MLP neurons of a small language model. Each row is named by its layer, matrix (up: input weights) and neuron, and shows model dimensions 128-223. Each number is 500 + 50 x the weight over its row's rms, rounded and kept within 0 to 999. Numbers have three digits each.
After each neuron's rows, "fires in" lists the words (lower case) most often at its 100 highest values on Wikipedia text that the model never trained on; "fires after" lists the tokens most often just before its 100 highest values on Wikipedia text that the model never trained on.

L2.up459:467541507561519423455494504518512470525534483556529541573462467505541580582531478572431510513450419521499491531557436502570538453469445446504449476508491475587412555574477461420565450450476551499505471555491500477467473525474513436428458559616572579525512529464520514453470622462376475479
fires in: "following", "last", "every", "this", "next", "same"
fires after: " the", " The", "The"

L8.up66:461468552559521523410434394503465559513582423412467498529483498490540470535451498475593496401502471350445481443516475583509548413507529535519343476561443505523461494543502480571483509535551552431507436476542550492523511486575500467459501511485455477587560513554602408442550518458518595520
fires in: "the", "and", "a"
fires after: " and", ","

L2.up875:592456501536514466569465601460518423495475612503520481591494477530440475656428372542410541512594488485554518540478474491522521523449470500472458456469450524496471536543626547443494472571465506501456527478554597535522491526474486516485429564450564598460515520395451505459480479536508467542
fires in: "area", "region", "village", "island", "population"
fires after: " the", " The", " a", "The"

L2.up685:427505504450514401386540538511561494537560416538547561485473463540449474424402537437415472501468614460442484496454496500562481555572446556502537517464536455541487581529420563493516523473553482526514580471556518474437490458447535521532514461495661488497475479492508454579484463464496442426
fires in: "2024", "2012", "2021", "2022", "2011", "2023"
fires after: "20", "19"

L10.up325:549559568534530526547572516551518513508480524423523472496489538553561536531540483552495581524582479548522438540589475515562438471569532553495441359559480523545518492537533599507468478522444524589451495553547457479551479567478521472522529434503544440486486463443558517440501525515436500503
fires in: "000", "than", "100", "about", "500"
fires after: ",", ".", " ", " more"

L2.up336:573523535506592462443457506458496494504539359536505566450510510542477605416452503549483472461499490509535502467567515502566509522435464401532429457536546509534416600425512476466521467462449520491492481557524473494491504483546561469499533521483541440460522528412550527494527561517390464510
fires in: "first", "final", "time", "debut", "following", "last"
fires after: " the", " his", "'s"

L8.up767:598558553494471585537477491511409447545546451494422499413516515560476563472468404567384545495576575431626470472541427537557505481554507476552453448528476475536434551438434427445581522441467542507484498494478458516448461528517544423561574539569516365558541518492505495458555548478449513496
fires in: "first", "most", "best", "largest", "only", "highest"
fires after: " the", "'s", " his", "0"

L8.up588:552541510567480573530501468545526442516479474452451453458514553507567574500422420538506527488581477492490473471534478468586475397559408479456466487591495407474503433512516405543490555492412500604477492470475453511542490573525491430499439524458493551438489524455541499556505529571492475464
fires in: "of", "were", "are", "was"
fires after: " one", " there", " \"", " was", "There"

L5.up816:489462547502488484484562364479434499562532493446500503553472535504434452531527547512473506382508500455466477476528563564492550433576416448412414457562577436506451528461513543404525496476534476508432564562499602392516481433448450501456497512562532564561518479424546556473422557444488525573
fires in: "a", "an", "by", "the"
fires after: " is", ",", ".\n\n", "."

L2.up523:513489562482504564435534422536575435511606543438624556588533466548581488554447522506400510369483535526540442427451397576576525515444529537521555412569396427487421497512524507507585455488486474539543485500446552433424472488634416562496484385578566544423469490495515571554500583485486567438
fires in: "it", "this", "however"
fires after: ".", ",", " but"

L2.up100:436507466470474382387475572504486551526520405495541510461493391532410432457397528503443501481491616469444479527445511485564487493574432501472539527433495469529513531460462604472487521489548514540467536441502467481430471493470517540519557482506568487512472468462444478607437486401534444422
fires in: "1993", "1995", "1994", "2023", "1997", "1996"
fires after: "19", "20", "18"

L8.up961:443519553491529484414524460540461519498523547422499543554653514512569485526550465511518467415434577513475401463454423579541513512458425569503553466459438519449489533462512467571562443529465495539375540520629501456498516491500465492531519551492427569493496399599458471493471476519498580469
fires in: "however", "as", "when", "because", "and", "since"
fires after: ".", ".\n\n", ","

L8.up724:547557563529504471502462531460421454525559498526420513528470515512513473535433445466441418470463538425419480509466577487497533507381453452522516501533542496474477533485425390556490514528468564408452524502468492539513495505511539474529494609543456453554561441468505632515489621504460576497
fires in: "full", "original", "official", "total", "associate", "same"
fires after: " the", " a", " The", " its", "The"

L2.up561:446494617531508460436602476469471452516610532440596425557538538553545472633512468471404434484489482508596475541511465535511597466465465509429509456455478391502488407461548433545550544548476609489453429551513496444486456493443494472486442456562461514450520415507505545439482429489508530521
fires in: "as", "a", "on", "an", "to", "one"
fires after: ".", ".\n\n"

L5.up548:482477496602564518417525482484485508518545508528451473527608494538564462588543471498491567384480482470484508586513493471553555467530485494412513444488503373497470425548556453466463443493505620457446495459552465458404491509502507597461499559554494583364536486472523601545521437521481627536
fires in: "the"
fires after: ".", ",", ".\n\n", " and", "\".", "==\n"

L5.up1000:533502484478593600539492488516386535513503522426486480429475550543448541527515507564554402499531524505452451478615445494506472494495583423440494452486489469415513409503587541538480532564554553553437546394535579569538467467444444479520522445526453616518488494499415536434403511452476487529
fires in: "as", "by", "since", "in"
fires after: ".", " and", ",", " |"

L2.up1035:495433495469484404490508489502519438507541410529549474414477459519574447427417543476471519500422542540442574634561441507456514526480482513569502469467502526622523492490518429560418515526483484474452470462557523484497500489512517459458511499460406515547482521460558571560517530468534422520
fires in: "1990", "of", "2022", "great", "1930", "2021"
fires after: "19", "20", "18", " |", " "

L12.up1088:513518557562442535547500419491507558545488486473506469520505463561451584574484471418494476513566464523450516461498537606593520499513490483502587498434550428517501524582556503464491490415504536436518409475570420486470475491395448559513490538462513490643493499429553487466446489542520503525
fires in: "1", "one", "1st", "no"
fires after: " ", " |", "|"

L8.up765:475568530604578429451382557458417542512420446430412508489536584495505609445488477487455473423569450485493448559497439472578465392505480507582523520486463444490478506592472452554522443499487574521454455536500523510523510490507579610548474560423488578431638493508537515492405491551463540523
fires in: "the", "entire", "loss"
fires after: " of", " the", " at", "|", " from"

L2.up533:464581506459481495428525433515422566509495591451478596587552470536493537470466414443509436456555489500450515476466520508557463459438477423441428465530469579525433529512538541433535538498418524488528528605508417496445485497529379528495472507552481560585545428425531586531484539582459545530
fires in: "as", "an", "is", "a"
fires after: " is", ")", " served", ",", " plays", " was"

L12.up408:533538426491410416397534473534506507538574462508564596450534530528577404563539469516497449477464446528387480557423497537527524506442491554483469467513541494569532498468490446595466523498516648462524540506493474523446489481597532567491401503536578485468619500478525505586540504520502578500
fires in: "2023", "2021", "2022", "2020", "2019", "stated"
fires after: " ", ","

L5.up585:551458486455511556498494463501483489533504490483521555459428494480578496464513542571471510537523513463507433472454436525449504524517484498453482519636484536593499515571583409468549428582422553520422549519515550488431479613507514472388565503557554516468499519438537519470444534396520496393
fires in: "although", "but", "however", "though", "while"
fires after: ",", ".", ".\n\n"

L12.up703:466503493532517514575504427562432543510553505507511500539475510513505455524480461534544586506451553502419452562505424485527479573478547607504472527474589433496528496503522490587569499619487496446419500471559520437526451479463565574524546528501537519484466423480524465425465440521506472469
fires in: "and", "but", "there", "however"
fires after: ",", ".\n\n", ".", " \""

L11.up675:554504482549492542480472471493396504536402468569496508445480407618423569483490443555440564484608458480582481564430416486483487525487493532443507469528546472509520489532461471535484442574441427400496486502409537460499469486463439432480518496424436543534469572453564539493518462592505477535
fires in: "early", "late", "most", "last", "1950s"
fires after: " the", " ", "==", " The", " A"

L8.up193:601632552471502509514498498499526468506454485443453494440521524577560549376543491452411551449408453475517504568507462497553557426471422545448474412579521476514452468453453467564457451473441508487485554578526549483407493494495501515522479511452500509513534502437498611462558606586485503492
fires in: "of", "and", "100", "one"
fires after: " one", "10", " first", "An"

L10.up488:470435449510456492410458450458537509515546577455452591628534490505475479499481484512565560489538447448507482465489639553519505539513437494573527472565479519448465406508512534542570495590474557485512452528585537438480474503547483458464430520473488460524531521569607537486473533558480543508
fires in: "the", "a"
fires after: " by", " from", " to", " of", ":"

L12.up351:489551551609402440572465540511481372540523422488518492564512352546470489503416457534444468456481469464409479505472471623495527425554520455536500497429559532480462556508551454538559556482568494403524576521433491396505497494531412500462500484554508475530529532483472507574490522498435532562
fires in: "1", "votes", "1st", "3rd", "2", "21"
fires after: " ", " |", " a"

L5.up1098:517547512508491603464545503562545403512600372531482556567541514512481531577513368537411502582507426604470500459434475533537560502492464499457513432530493520503448397554468616493549406489520531530454558543558453467480477580549572518567414629510511546477427448463510485473440499452516480519
fires in: "000", "and", "00", "km"
fires after: ",", ".", "00", ":"